{
  "n_layer": 21,
  "d_model": 320,
  "n_head": 10,
  "n_kv_head": 5,
  "head_dim": 32,
  "d_mlp": 832,
  "vocab_size": 20896,
  "activation": "swiglu",
  "norm": "rmsnorm",
  "norm_place": "pre",
  "norm_eps": 1e-05,
  "positions": "rope",
  "rope_base": 10000.0,
  "rope_fraction": 0.75,
  "qk_norm": false,
  "attn_scale": 0.177,
  "bias": "qkv",
  "tie_embeddings": true,
  "parallel_block": false,
  "init": "normal",
  "init_std_qkv": 0.0621,
  "init_std_o": 0.00958,
  "init_std_up": 0.0621,
  "init_std_down": 0.00594,
  "optimizer": "adam_variant",
  "lr": 0.00101,
  "beta1": 0.9,
  "beta2": 0.98,
  "weight_decay": 0.21,
  "lr_head": 0.00723,
  "grad_clip": 1.0,
  "warmup_steps": 223,
  "schedule": "wsd",
  "decay_fraction": 0.565,
  "decay_shape": "cos",
  "final_lr_fraction": 0.0,
  "batch_tokens": 131072,
  "seq_len": 1024,
  "doc_mask": true,
  "z_loss": 0.0001,
  "train_tokens": 637100000,
  "steps": 4861,
  "dataset": "wikipedia_en"
}
MLP neurons of a small language model. Each row is named by its layer, matrix (gate and up: input weights) and neuron, and shows model dimensions 32-223. Each number is 128 + 24 x the weight over its row's rms, rounded and kept within 0 to 255. Numbers have three digits each. A neuron's up and down rows have the sign that makes its largest values positive.
After each neuron's rows, "fires on" lists the tokens most often at its 100 highest values on Wikipedia text that the model never trained on. A number after a token or word is its count.

L12.gate308:141146177103130081146105158173094147108119150113116112122146171146119107094091150116105111155116103163161137130117094184123175149093168197124104140109100102146119131134147079141182137111124116097119151131145090146139095152136153148139142143159131133123122151135133140115111147158131179091131141117098129123125123115104138126126208161105131124129125106118163083138128127143099119107095122108144130134161097130131129131105149109134115116105109130131124122175092072128136100169155118129089095149115146104106146092135104092140120128129129110095140149158113146135154151105156142110
L12.up308:094147133120106124094095094110114120123143134150129129096120145105112120169109168142091070149141114145091151114142154134150134129096086188173076138096110131144112143141127120157122139154185096106122142078152144127130138132132111157146162103124144140152141125113183135175158120164132086154140129146146137107075133195128112182157128135145141143133108122144130168160134102143110137096145101122153101147141130164111137129134161125093146147098136138095105106137087127119131094138123125159126170115136181127099114086115087104119140134120112154067100100156122132146138118098068150182
fires on: "a " 38, "\n\n" 15, "), " 13, "(" 13, "=" 6, "an " 5

L10.gate35:167147089122133159135119184153124084113150156118135122095085092157097133094166092119105129121101119120094178134144108138096121155165127157125137091101147148126121142143116111130156070151142128124106140094151132126168105150177132123125134086133137132146117171119130142141108119160132170105147113096128127103148102106159138121116138112107094120144176114139115131103117131157125152147142082121100130099136113132111138086144134133135137174132086157125132117144158119132144121156148162141118160146136099124131124105125134131156174120147111077112113161128112168123116125132128122095
L10.up35:124104128120141094165107166112125104109073120148122136130145099138164135142117121154127082174117153181101181115162124119126156083121131137119130109122147114133152131126121141151143104196119094155124140126164158124134144103132119104124165087127090152137123162119114184110164097137133111087134097127105153181103161147097104088121097107134114097138100128127141133099114103116145126138155105146110096139107116139149135135109126149121113139131040139168096118111120134137115129096162132146111132098167088133130095063104107135121115099127128175122095170123123133163143137140114165115
fires on: "===" 64, "==" 34

L8.gate793:119120127143175116142146115127123138135114099129090065118114143134128109136186113139129098163166104125182107156142112137130114140138128131188123153135134131113135096130128155138088124122146149119171128134132117109109164129126141117165110098078152145117110131140157115155149115101088122155139159166134122134148136137122136143120130146154157111133127165104122134097101102071123080134149107132089105147093070125121134080155176117146099121095127117075169085138108140126147139150102093134110171143104154089108125158111086148119133126158145104181122103127153120109119108136152167119
L8.up793:115132175146077142135127146102139168104169102129145117137112128135127089101145072136125090137117175146134154132128125155101144107136131157136106132114134080124119097147115135112156078111154113114160158128090118167157110155147160147137126087121131155146118133127142153126124118128116096122110154112136141131182081121159162129099140126131121153143136119102137111095096138157144105116155090086075127135126151109129135133156126142070069127103122104125100136137158110187124163119112144114141155153174125127137141120115140120177160144116101145120129112100124139125107192156106149109
fires on: "\n" 79, "they " 4

L18.gate507:153132125107140105128096130166110104134124138087153137091120139138136121145152144096140121150143150100113057152141153153162131167128139138144138093158111165136140180159128131101144113120161118151131120141152132093096127105135137106141124135123106097142123123137120117123119075095123155107127125159160112187176116109141095130161103145138107114097161143123184124165176147138132116124144174106160121165121142121112151114129109094090143123129071168154122149149131115120143105142153130103097139158085094155135112134131109103138177098085142117132068109100139160143112134079143079139
L18.up507:164135133115133136141127106126097148086151144150134153091170097106092118127140122117134111128146125103109083156168106107123117125092175150125085148129159140138104158129122149128143168122141153187128124139156174127123114122106121138081135126141102143123138171147165128085134118170142134134131108187115164133177114111116139095148150159116072155140175165107134120140130123121149098160137099151110103167119123153119114126154138135098100141130082144127130122155150119119113140146145150075172130137141180113166129117147156142141126135126119132116134135104135118130099114145095105092
fires on: "| " 25, "s " 9, "than " 9, "$" 7, "about " 6

L8.gate802:187111119150141123137116151160107149097095142148168123154125135112106117133155110114115088100112118112091131129133182142116131129093162143171106128140153118131102122182071122193147139125186126125137151133159096144120126142105133153163138131104108091106127126150110130132143091137110095158109167104123175157131162113129104146130109138101180132130092087139131099116119131142170147136126087143122121117140140131127172181147131136129153083162113130127100172153157101118135111077111153121113130112114106143146133121104136081124099102121112099099137150105173136078136149158130153139
L8.up802:133142116136118099146099188171109126138119104127165129087094137081093114146123119086109145112161120101151113129185088098117152145137160126087134132112132144112142171149127163140125103123133156140133149175115120154141115124106150122134119143119100111137132127098141081118146141134163147144149127096162152130101097133141127141115109121109140144174137121137142118142147145106137143113118107146106121103148130175126170138092123147062139146147096173159152102137118133130095138151125134157108147105144133159126157133153134159139109139151138142111181090129133144130143179165109121139
fires on: "; " 43, "least " 11

L12.gate221:093081070146152080156139154176144122160117114104109145137113122142133115148140108122104075128133141147140147103153123119131100118101153103124146119099149090096136111100140149174133170122172140108124087121085118133141175120115126144166143096151130138163168133146108146145139109108127113111122082144146118130138141136142145088094134088105166137121125102104127080093156104118118139156171145083095147142155113148127127181142099111116112134083156118130112086134117069158146104129169142125116135140161105174082153087122081104163118128155124149113128093151124145146167132126169121099
L12.up221:132121137121124169094137099138120112109129150134109117179146113123132155110124154157085125150162164150117084120110092101129110092141183150110115136159160150138161136125131119108086099131177116171122122073146138106142141120113117126122130122160146088157164132143118098158114072150168103149133209146166110155152113124155146161113103123109208110083129088168124133162121141153120159123110128139121136105146095192135111119055121100128133168123124135174128167125100134143082106115154131109151134129157125145085120152128157138106129114118097094154135113116132129129114109160125124122
fires on: "th " 17, "First " 10, "World " 9, "-" 8, "s " 7, "1 " 5

L8.gate545:190135134169161160157079149170107124089147160140155164119166131150089131133108128184110102131092133179142147134150144141095067110146124169151122121152099096090114191130133121179122087145143142111121163174138120143129164088114092128124107136100141176139089148135131112142125164129142113171135111168123115142154104079125169081136147092130129156161115131120091172120181118158141171130120105152101139144114121127098125124116138105169130168068101134090131164122119134128081099116139142168138105111140143133163114137086145137138161139182147130121158156081148080128104145141139134111
L8.up545:155100154136127116104098164147101118081080154146128120128133120127144137123145091106155129167154121169174121105169153171128139130141129111133112142149097140133097131111129167143093147110114177099148170111202118127140107165115156124108154096102105113127083125147110133156101108126120115117108128145098136156149092121129155149159159136167130144100141097162118121149168143131108107128112087128104137146114097126143132139150129097131128111102073097136133190143123142127104163123093126148122140081132115145153147175092108134096103090108111127147157124121103101137158167152078167159
fires on: "to " 33, "– " 17, "until " 16, "On " 10, "–" 6

L9.gate658:149105099126122137084143130169116127113150192152097123121149114086155122099154145111109127106114125112122132177095143109148127111125147177138156136146101156138116138115157157130126130104141113126150140147149121123111146097153140184095164119114090143143120143146140103125159128123118158132147173127153104168135136098130115126161173140116109116120122137092143159124150108123119128082162114119121133129072142165092115155108120133174151140104120157135164122121091128158123126169107116125128147118156101119125149082071124128118109153094146128139142151107163139158113119155134174128
L9.up658:168132159153105112155111092081118123134117109107119137146135089159126137127128156125136168128130136128140163137128115149129156129153120121135092130158166094118125106151160184120146142180128152111135104136119137107121137122123149145177131157146117098127140167194112065127120141117150095122160122189130144134100137134115136074125119094127123117139128126114136133123086110116104142166137113134176167132114120135134082126158082152117137117164122149122120123102092144116116131105103112125133090111129137168109164108121118154090133167179145119110149125117123137136100110161147118131
fires on: "'" 88

L7.gate25:118142089090140160126113123172092128163152133139137083123125095137153138074105118129086134099121128143131107122154107120139095109118113153142154086113125104146149117134077149112094147131097069103131109122168161141107141160133090134150113114100113154110148146082126092111134142153123150117145136138176070130123128138146112082162167128134118099143140095099119202125165112102117106108130104120108116129123148152080140107138154142140109144102084157078172151148130162135122138101141113110100098136158136079124125114111107099180096132118138096136148167158146109166092130115181090154
L7.up25:172133115146154133136089136103141044101129129135157124140163113120149094120144150136163136132132087154187139134127116130169159170168099132121143127166154154091158074154120115146121097130125166122137087154096101158102083094168130141127124113116104089169162128134114141120057084105123081148133122124173087135116130155151165116138145121114091116098118152110153143129151090129141103113141094120093121127148102110117085132080118080138165172146136124155119154148117155150136075100136119151142128124180126090171132101152147122133150113124082141138117138135106119124114058116151100131
fires on: "." 27, "si" 10, "ti" 7, "'" 7, "later" 4

L17.gate13:115131154157138124146151091139097133184136127166157113112119128155138116129124100149120160109131134176100140120138120091088128153150135153164138137167142098096095170125164148121126182079136110168140101086155162127125090112149189103149148133155137126143162097132108140125138122148112110110144102114100082129126094113148113133121129112129132165111126161149133156105140116100129125107141106186160135122107154166141136133161132161166105155101102089105112125141135088165132147091075114130106171111120148102113100163121071128149107128170122158128157094084144105133121119110138144133
L17.up13:073150167120108156114141117102136144131150107126096097138167134150133149162068139123128060137138141161116149124099125122126132145098125144113084132127131142129094116155132146119138115138122136125135119107128129159131157140126156141127148162114148080183097098157126129099150116105084128170106124147088131141152090169085112123149102156105098114130106163123122088099116136136088092175119112128115137102181127123140151131115096156114150117110142112117129111156142096185144096106129145149108148132186158159104159123124179156092101148101117121118120176127143150130107142093135170103
fires on: "in " 12, "\n\n" 11, "his " 9, "\n" 9, "at " 7, "s " 7

L4.gate338:183189128142145121123104056143147155081162128128110152104101127187123111115108063095108081149140096146084158142119124145115137114141140167173157085137122163093124097143134125091192120148156101128116130140101100141136146112096130115092114095124141160123122126148155100119102113164114106105176112139085115163122103100075127155143131163117134162124145131162134132081099148136135149143127113169116150135159125144116102142121101157128169128120137101166116107126159139121106126100105170110123138168146148138128096114126148183138114156156107124161125154116101190143117098150111085093
L4.up338:152147132113118121172125106106097119081096163104122140120122140141148120155123077104092141169113121157097130091129127108105099117104128171136146108115082139117177174112129135164157101149118115105100167119127142110147133101135142090105121119121186142117119149132107115145116083143129111123131115122156118067071133122091116162087123158161152130146112116134141146050108125141125127146098130185167118129157123122129080105161136123109160156143088093109109157156172099109117094106120153149122099132130162161131090088097113124154122138162079112145115113078154157115092095108114153129
fires on: "==" 72, "|" 14, "== " 8, "to " 5

L10.gate57:177118145118141144109147114128097079126141116106131126120132120141107075117109156107111121095100115169154166145179165121094118121095161159127112152097131131076125117118125139157105164136135095135078134150156124156156103130124120162149146107173094125129151165178109088177110086141123154114136166121082133131156120113163132105111138118146121120161154123147137116125147151144133108150100122139101144109125111135185181132104141102136178142118132125129117174139173124127136133125145190134148137142157114142163121169090084149143157101151177111108178162126165141167117112117145115158
L10.up57:121150125131142185174130131152106087110086130103162145130123142092098145123123134117127098127109076120083107136104183132108100134126159107175142125140142124091064149101135158149179129117167154125111132118151123083096119116113167135125119113109145118136162167120130109107140115121148120131132122157089163172163111130168093109137177137138106110135141116121131150163125131166112134143151126140125118131128139160103146127112131114116069125127129124118122136141094111088099125100114129125143118093126150161111128150107111139163112112096104130160164116130104126121112179127144145122
fires on: "born " 19, ". " 16, "least " 10, "." 5, "is " 5, "commissioned " 4

L12.gate389:114144137165156145097092140154125100111107144138147114148156165118127093111137129132104097169129087142090142090148160122091166137182167098125144114095110118130142144150084137190127118136131140138137126119098137159080082094179088113123139129116160138114126158132133137111138127164150134120102134145094171127151112096131103134147125136155151130134169141092133148138107126096122141122118141088167159151113177134129084112114157135146133141098112084142143082172137119097098116100103149137107093163114100146134188111060114081121134080169144127113121139126131115125138153153092152140
L12.up389:183114132115112153189142109131147153094074114112132098133117104128142148164138120129137102172113134108143140124127111131129190108137145113146169118138101098144109158099129126124120115112088133119123151193149151133109140144138142132135134136081081108135135103053093139147174121105146110099124138116079138151124095124107149114143134105119165111144106141113078139136132133116111101129122092142165137093193077098170142098141096125133157182166093139116142135138142169107075174137111143099143146132097124135168144152137117114104113126083142141142152153120155142161130145095138141125
fires on: "–" 23, "until " 14, "to " 10, "and " 7, "– " 6, "through " 5

L18.gate546:123102143102111110098129159118156157133113114143111122085123112139117098116152137106110102143141135117114129166128133128147144154104146144187135114104166125178115102152108154118125138141176112159143148126053170131127106136125143147121124137142118141071106132145152079129170135135132158137110087124131131121130146127151083132120133108168155119155136128186109121127168126125111126128156083141127119160137102152157112146052143118160140153126096132109153147150144138122112144126141135148128113171092117118115116106154170168171123146131145162097160102130135134180140093118140106173
L18.up546:144160124084161126154122162144080158077140128132149132108130123183114113130116146140131118123108168149186143132111119092119144141117120127118093129122170112156108089120110122091101147114127156081116128110147144112137109145120139145111105146160109111141147134092109083126138146134111126141150110116136168158171145123165107137120123160152154129128149140149102113093115119112109142147095138102100153141112072125123132113116153164121159137154095146116113187108117163115075131131120117200126176161125116075137115142116164115101130132103117138122131152094125120126164146101169096094
fires on: ", " 21, "along " 12, "are " 9, "is " 7, "and " 5, "became " 5

L18.gate460:146105126102136133106137143152131111117095135143115131153148119125136109116120089138100095160135114132155107093117094133133130156123149169121186132133133156152110161124109151143133089162133116145168142133121144160151137102109097099114156144099151126083103144141123113160140133148098157119121121136151106107133082169126123140125120072115132132090117146133113084144153189153123119149139149132094119134144081157147121144114162136107190143150096118143071134135149180130151125112108168142142107144138144082116056141129125151162152162141083132127123109143122148108130114070154118125
L18.up460:144162116097123125103122103131156152135136140100151105116119136124171114097108142069119170087092108159153116146139104129139165122113100137124116096123136121141180126131119143111108144076159107112117122151107121078177148160137145140092105134132143155132154112141100101095092151161166161125159152132120122152125129091084114110111095130145115149086143144138143130103139082168113106128107141118128125156151093105195124126128124100145152098116134150072149166131142128177157080166151184155133169116107139104112086136151091136154135131115118130117126087110133177089146124098119117147
fires on: "to " 46, "would " 11, "and " 4, ", " 4, "not " 4

L4.gate312:112121143152174147125135117112160152109151072125113109147137145139102126106128132099132104157128134154108131088125138173141167115115115120131134173110132163168154170136103140154122181142130120138143150148152204137150155099122102116119101150126160123135068148125103120110122172107116109115127138140124100104183081135133077121151127140151138137088097129105123124146150138123161172114120135108127165144162136139142116126112076098186113140154120122150093134101072117108134135111089154160103137140120109124138135082095089139144113125153122119105119139137154135123143115132094135130
L4.up312:104152147161129180139133142158157141117090133137137125110175133134169123135140111174121129168165167119101117123127157102170182132111125097138124138105092109143120129129125139125097134175137162134156089130115173116145108174155088094121117131157072111140139092116073122139100147162125121171129117127132073110118130164181125117115131143128126120147102130132111124102105148121111126171162145144103158136108115080167135131138138118123137124127104162147117146129088116093101162152145135144086151081107143160117144088144143154119126152155125127153114135097119110090183160157160172134
fires on: "p" 33, "–" 20, "and " 8, "rem" 8, "to " 5

L13.gate198:118156157138140113093128139128105206119115139146119146158092130105140110099128129166154115097142147106109132131096137132145139094129124121113142115088126118109159168119135101141142143109108105135074155109122154132107168161133134119081162136134119102100104108095113091146133119097125149134123162078140090106125128102088114125138126116129162120142155144124120160088132114098124137101185178112108125082125151174112157110119150124152122119139134154138135120134083111095104182162122147111156101151134138146088141115098197121129148143126141148136146138118169131133097125162145101138
L13.up198:136126159141142119165155113141136134104092117139103103131125125096100167112126095106149116126075110118127131119100066092129099131113131143146124096112110144149055168129118143181131135106122153159210130129132147100152165146148123114136115120070112131082119184144150098206109148103115129150130153150130128134174134130092123121100132076128132120168134143130153123128123127107153136158117155160147137119089152146131110130119119110122125167140121116148103108091102146113149093145079097120129118105103124169092121109156126167152119096123144122137102073131148142098118152140097080092
fires on: " " 72

L17.gate469:140136136114110134093166126134090109117096108127108140114106116094102093102133145129072118114191100094156105099117105149132134149130150139157118128159142096105110136118138123161142124139179112103125082152115117168169119163099155128130109140148159120107120142143138117141112111115107129134148151094108140129161130135134102180139153120120149160168133161082121125132134131083115115143120111116107164169112124149153108147118093089112131108141153125180160085125122145109106121130126140078141128124153133134120136096089126127105087125089126136131149110143056110101137086143135126124
L17.up469:117108170180122155141159121131131173137093131135103139096135134162142151133133124122135091117116140151104145080153111179172136143103121139151090148124147103096090166156168155145199116120159105146156105138109108166127131148133161123121115122144121150140163123150123137128126107132124118146139107133075147169108102120122181155188104076135123162166149123112176160139089128099134096156159134162131188122142089110110156130110093133113123165083145118133135095129133101136136127115103146115151156128137087135134117138113101185101108156135154120124162144096092139158153169109130162093
fires on: "==" 60, "===" 20, "\n" 7, "of " 4

L8.gate494:092170094141095121132123117138176126102127140153116105097121098164115148097170101116135090111124132107138136091142111135129084112078153150123087076109146126117149107152090116131114147138121091172134114125148130133110130169122129128138114140152152121199185128132111130168139098125111108109131138130139146186122131110150136116155100133124124142118147147108179090093100093128149092120137176128099187103103127164095141142114108128105121188124106137132145136100101120123174179157102125084156157135106108149157090101127104128099144136141070118150135112129115112133147116133131141087
L8.up494:085141128171110087118088166153109113087108139135112130094120128108131125133116128131168103125117156123110122110125134102106097113138125096130098115137114126082101152151167162116135168135160157156134142181134068130138168094117134084125137116129132131077121116094111097148140091172130156086092160128158158107152134115123115127135123166107125118152128114125134120102121138169147121132113127106096104119106105124096140134095128149150124150095162128128095124116115078152119125106124142194134156127112094160112134129113117147111168138081138110125134135145075098100126150118128143139
fires on: "A " 44, "there " 15, "There " 9, "initial " 4, "a " 4

L13.gate472:137134157131139168109131128164082089161086124101157163148135142144121138105129144113096124140138097126148141105123110115058102132107168185148142112177112143121090144119129144098157108105132154132139133085155099128116123078106160135104141112089143148146128166116145076167102095104152132104093140107124152130176137124120142156152167106177124113093167102103108126174121151133158109145119148115129119129155164127134136119101077114135099116123075126118137138177163114123140128128121151110111114107140119128142126133115142115099111120096148125135146076114080113152115106117128099122
L13.up472:111162117099135145101117144165055097113137147158139146148135096078143155105090121106141125148157142118129139135126104104129176175140162140128094147124120109137113164095131106108138129131123091122125118119161114102149109090144138166105152121133148127148105133137160099091133115095115143128183090096125116118128132141123132127105148152139081130084161134142115146164102129083199123103071154137111102143194099115123119113118133121082136142194191124145117141105079092128134136133158116076104081144112109112130135147132149131142090114108085119143149119129115119175132140105148124144
fires on: "==" 16, "released " 9, "least " 8, "about " 7, "than " 6, "established " 5

L10.gate770:156125121141146126140078105170108121142135091118150120152125129122101148127106070131125116098148105086150111097131095133161135128135090106162118064101131132151140129101087134116161175126134114136128165109134147158162142104126109143132170158107143116115134148121121153115116117149177127127129158115146135094111145157100120129148145148095088143132092146146132160101120143114147147144106112123161090130125134148111076097117159112150144145118117133134151150094147114211110085113127111111150167136161138113095114110150156130164151136153097122087156156176118109139131142095075156140
L10.up770:087143180117125106129148081104109147179155128131116111128120147151071135157187133119111135128136139118130120102056111119108140085122098096136102142139140129139142115104180111143178158124177106152075162102146158104139163159105174135098096140140128131148151097119154156109145152158106084116149078144162106104118152107144135157134149131137143160119131082097123128121110135166148179117099152142116122151126111099180134104168124133084129086100137148109086113168140142135127126117169123164120137087118151136069139118167127135122117135121158113083151127132148136102144113123153134150
fires on: "201" 34, "198" 14, "200" 10, "Women" 9, "Sh" 7

L10.gate246:108138090181149142104179133130101106084091122135148129137079184128116128103141107139135122172108117151117154128173111130118141105121119142168119116111108098105112121098090110130123135161147125145161118147131088104131108187109121089140141119110108126107110165117123117056106122085142135128133137106163120139098122122128121136115164162139166166107115116106117100150167137122056127137152104095109123132082130137128084104125134146099129154094118127137115120116140121177151106117154133108118161131101111159099115132114115126099165128150115122125101145103106088125154137093138137133
L10.up246:143110161157125112140168131136154154075160131150104106157141109152122142092130148145124116127090174169103166125162128108123099107127131119152105128144114119142143131126141127179149084180117094155085119146161124139142133111101083103092105110153111176068143150147155101135126127136093128154101116096107116143147138092133081103134110122137122127126188118138143101116120114161132098127124124129118159157133138150161136152088101143088152111159149111142156085118133082134149141078143124115101103141108126196108145102089136111158099118172129140123139159160125132097131139130120131139
fires on: "there " 27, "There " 15, "191" 9, "==" 7, "193" 6, "here " 5

L18.gate88:128161117103105148124142115138100113111150123168050108122113083117147137128142117122130116132117127091142125102113148141128173134157144132094143158107138139072076071151094126161125143109148095125112128148135108147114087163128131115133153123128131099121147120158081097155136134172121159146145119157154127121122069125117076129134118156086144172154121158099120073114087119116129105167126127111126144142133153107123107102083122162083090146117143127115142102174093110126114140132128154118164152180108123115086077125106146133129107116143139151122167106117145144108147147129112135130
L18.up88:113107095151107154123107137120100136129150136168094177115135113140115140193149095103111149118132095126164120112100096071168132111096143113121094172107112101113105134139130091146127176108116118120089100120111096098122096085169122124096117165141121125148131113090111121140133120135094122141129160131066110082135150133097135104134147139146106140134138153148107125150120141106125094114131139135128118125132101117131165145136114150097095193131131125159116151142132143152129139101100121156168188155079120105063089115144128142123143130130131149141166110135105150124113145128127182113
fires on: "a " 32, "A " 15, "s " 9, "4 " 7, "his " 5

L13.gate386:115097158143112169113092115119096137099129131138136147130138123120128093112069099138120146121098169109155129105098103116102192114090180119101134140111125162169130141096113110167105112153127160107123108142138111136096114128098125151143103102147079148112119160140105145110109179149111107110094136118140143155123131121146149144109117139142126132114084136071104139134150103122089132148141134104083081150098097120140148136097077121144101145153141130120113127129118113118150090152160151141100133145116134121075131061167124118112124135133142161138143146071139132124128152122130141105
L13.up386:170121103127102173098122123136144125116123113159141119126094138081125097074097096114141096106177134146109128117127113130154172115140115118171147133132115096148122152119106132111131117083115116174122124130157180104100149069100137141138109126179134087133132126117153122132119144158110110130134100130096103161128099115154151143138148150123112077107123110093115132152131178152149147118129145128142183175145094066139146131160177086151152138124164106096159160133108115087151129114152049139106126155155087117093112155116133079072112126116167143133122128151108132121145147182139119129
fires on: "(" 26, "- " 13, "\n\n" 7, "\n" 5, "al" 5, ": " 4

L17.gate598:116138108163132113130126117140126102123128139125109113082133124109123128077161116135111121107132152100122140090147124115134129099086119123165151120130122148139122152121143155116137102139145135102102130136135161141125128137162160131114132106113141135129127198091115083117137149156116169122067096113099097137137075149106111136131144116133146149122155167165124085117107106099126090154125118128114130155141139123140178093122170154110189110089132121112146154149127133123152121134158134110105176162160092116112099177159147131152124138128139099157106153162067162101125130119155139181
L17.up598:115133110153146128122116133151112119125106158126114134109127157180152133106147155131108089122111160159113166118193092088093117151124149095179142126139081104131122118135108154108108098169157109126150130152119116161122112120153148113103121124139135124149101119130146115092141113099149169173140099122130141104113187107103140153167122147126125124120137163131144106148151137119148147161146139113129108135143139150137152131095109162134113141103132134159107129089131099107118136110115089107116126135171136084148142131120103164136137090148129127127165108161089127134119092119107133146
fires on: "==" 68, "a" 4, "===" 4

L8.gate158:139167117135134120101158108171169159115106082127156136175065133143152099095088144139133112109137077116147151150071111140089148122148095123124133116134110135088108107110098133141126126180084129116118148178151122143147131124117099125121109121121109103106092146144120170097137140142118145119118130142101141121145125124147136135166139105129154131105151126106152138124114119107095174131132091121153158106119089123144085123156162067106131133127107121114133163127142114133109137098154163090151099166092161145113135082120117116126112160132116136147106126118119146096120124100125128086
L8.up158:134077161113171175089134162138113132144141132130139120119133177164160107119176143094119121136156107108124172144170125067135171124104138130113113063090152139117076136144128123110124131098101138115094112125147140146113146117162115101160114135123154133129129102118116127150152139125136144126130136151146114136110150055114139093097130172150108107122095109137122168110138136130146151094122142130122131123158099143127101112115137162131142128143178143084137111116146102143130108169156110117132152146133122162098110110127122139120098117114121102134103170121138156155080108116154085132
fires on: "A" 20, "Con" 16, "Le" 6, "di" 5, "i" 5, "Lin" 4

L17.gate708:203147179103097145129139142115114105130148085094114149104112136095119141150077085128142127140117119155112106110154100160108177175148151127140151125118112159141134102095168160137150119137114174130126137109138211126194119150117157123134145103153143109167157140145151154150147087149130110105118089136117146153146122135094093106125166159146111127120170131122085134114127128127159106106149118115109143150132112093065161142147151114127158110140138122116139107125142112076148120127122151075133125118113106120106130130134141116108119108134119149138113090125115141120136116155088151156
L17.up708:156121111130117118104111136086126145155098108173149108135147145127127140104121124144128095158143143173152143124159147136140118149147135142094114071121083105119152117111131107168144118152123122113121157131182185107153152164104125145124139096175113118140130100146109169162144115128108165135107112127099155111092122134146119109154116145159142112142142113084110138109177162151123146122125059111127091139150173168112135146155116082110107133144132181088124120136103127118159133120117154157120129105117127150149099072152130121108119128177143169107155143144143112165128107158102163156
fires on: ", " 19, "who " 12, "=" 7, "(" 7, "his " 6

L13.gate692:129151166120153121089127131152179150129114081146134131111084163135154108144142132109083161125116158159143139110101116129123168119161159110169095130117160141123106158100101114125129104102115142129078106101135116136160071114146124106133146169132089173132120106140119107152149106139132175127151137101125116177153118101132139154129135151118139154123141108094122102141162143136118168096115101106107118136124168142157134113078126096131096133111173086138137171142121151147150117082139105119139092175126108129087124093183144132158114104137171133116117125092099123122091161105183128134
L13.up692:107087134137126095124134144141126137112115102121110114129106085118141109070146108130129141150158147141111177149083136121176139113109127150142103122143085124149145114130148126186132097128120123097129152162166104126159169138129181096100111135140122142147086142148115129123112099122113112133125146177090114150131102121154119101132124143165111117107170127129153151161147117126111134142123128116158156155160131120126078142101131089141118184093108170148183114124125061067126163138101120129071159128150126123100116168110184120124105106124149087141117103157119109136126111111152104100
fires on: "; " 23, "\n" 16, "\n\n" 13, "| " 12, "to " 10

L4.gate729:175140110135100116138090074154098132112120131126149168125135134152111117174114152103134139117134118128145094119155134178118113121104097121128123122125132102097090089159163073154124165172103105137178124146113155136152132097140150155143080097150117088115158125173120132131110098177145131108140114189091092123148156153156148129150149092109145093162115092077117127078072129111108104139146107141114150154119116148152094089145105141165120151132103113096157141094097113109143112142142107126123136113139117134110146122129198161139145109134120159147148172136123140153141124134106109153
L4.up729:118136125078128120144115119107120124140110115138139102149150092127130105151098130105164127124134124108179111147123110142134118187109143093099089150114162102130109099133146125099122136159106139145128136161156115171110112083135135152085106107164153122164190099108140139133160086138161131124155156181125096143127124180142136158161143112131115129165124182100112150083086108139143131130107175130146187142124135145129130124166131130131136130129115115117149145133138132105133169127115108138131133112172049149158165138128138141115107100074130118142162100163155061115148151110126114169
fires on: "War" 12, "war" 11, "Early " 9, "' " 8, "main " 7, "quarter" 4

L17.gate811:137119157061145144114103077156149136149137129106107153116095149178122158122173125118145105134148120130124114128164150044127072110140133098123143113141119113167167109132152111155118151106128116120133089131093122111124085117136130162128082106113168155157075153118124101133099130114152102122113135102159136136108104150157134101110112114131154125149132152162112124132105118116077104137155133121118155141132071136132141147097118171134156096098125165124188103171150145178154118134117116128130121147147161149122110121122114122096122100132133113162064107128119109180131111107133108119
L17.up811:157078115097128147143154078170120134129078130130141117087122134101155097100201133077131137093127090116130095128140140122187140159131116147129110158064145118094123122168184123156150178119152122147094091129115145119127133114101133165085136118147119127143116157115130113142179101181126082137137165144128168155090133114169140132155084127113156125110150079151157144138131121161149124111092160139140156119151084072161143155113133121097143145124142119149201141153158138151104109142137145097130131134137148129122107079148170125107092101106134097115159111113113137166142133106132150114
fires on: "a " 18, "to " 10, "as " 9, "1 " 6, "0 " 5, "-" 4

L8.gate661:137131137138121133150111126155087100089156084159131123138107169144119143098100123089147134134119113138101148104140157121099156109101127145130104166160154121190086140140166098151129126102113112115118154176124131127158143145117107114084152152147129115120137151140157136085116090140134123143124145177116089156084189156112115118115107126142109106111145135107130119116122111123112133145131147118148084134093121139127151103165158101108134132132108111084131095161106137129095165168130131109159130121075077151118109122118079162121179114145109110099160125106157129147131164114099151105
L8.up661:154098081121107123129116162134158159179118105144123150141139102122085140161164112159126097144116122139133138125112125145140128110128092119119140129114148095113108159179131143149145112153169121128123129124146114158142132111153136141124104148141161128154157163079152126112120112128110139143100152153116107108160112121139138141100129134138098097148142119123135186125170111131153121140167113108182109117107093140120098103122148146097144161121128150116130163085108156133148116140151131169105128141141090163153142144140119110165103098120169148181183130111129121114113154154158116112
fires on: "' " 22, "'" 22, "/ " 14, "===" 13, "s " 6, "and " 4

L9.gate123:099134124129143136121108152127120124120144146119125114122147119139138131098149107126086161167161142142135129115137132163139086155124121135129134145138117181126150135118145117124090111174118168099125120137095157086131142091133100114118120131101130102101128169129148180136091132133123139133130106140119122134104120119127153117095125161120147076128129119150064135159135130134141115141159117140143154131100135161122150143131133148116191147133161132146159175157110142081124074098140106144138168125148107125148113149134142067133108116101156146147098137089098126134176098149122128131
L9.up123:101159141135114128111115160115105137099088164140122122162168107094134128123135153113136121136126128130126111117123141127128129123116152128136143099151131138117103129139126146123149128146098127120138121147130136136156141151060156118105120137150128145132105132143114118134127155162109149080141188112211110183133120165116152116145160128136106134144099122148118099116097162145097135115147121154114131141142109153117137125152107129114133110105128163134147136155160105103086122145128134133150142087104115116123096096116140163089135135156144163116175142091120116116142124120101110114
fires on: "us" 35, "ar" 24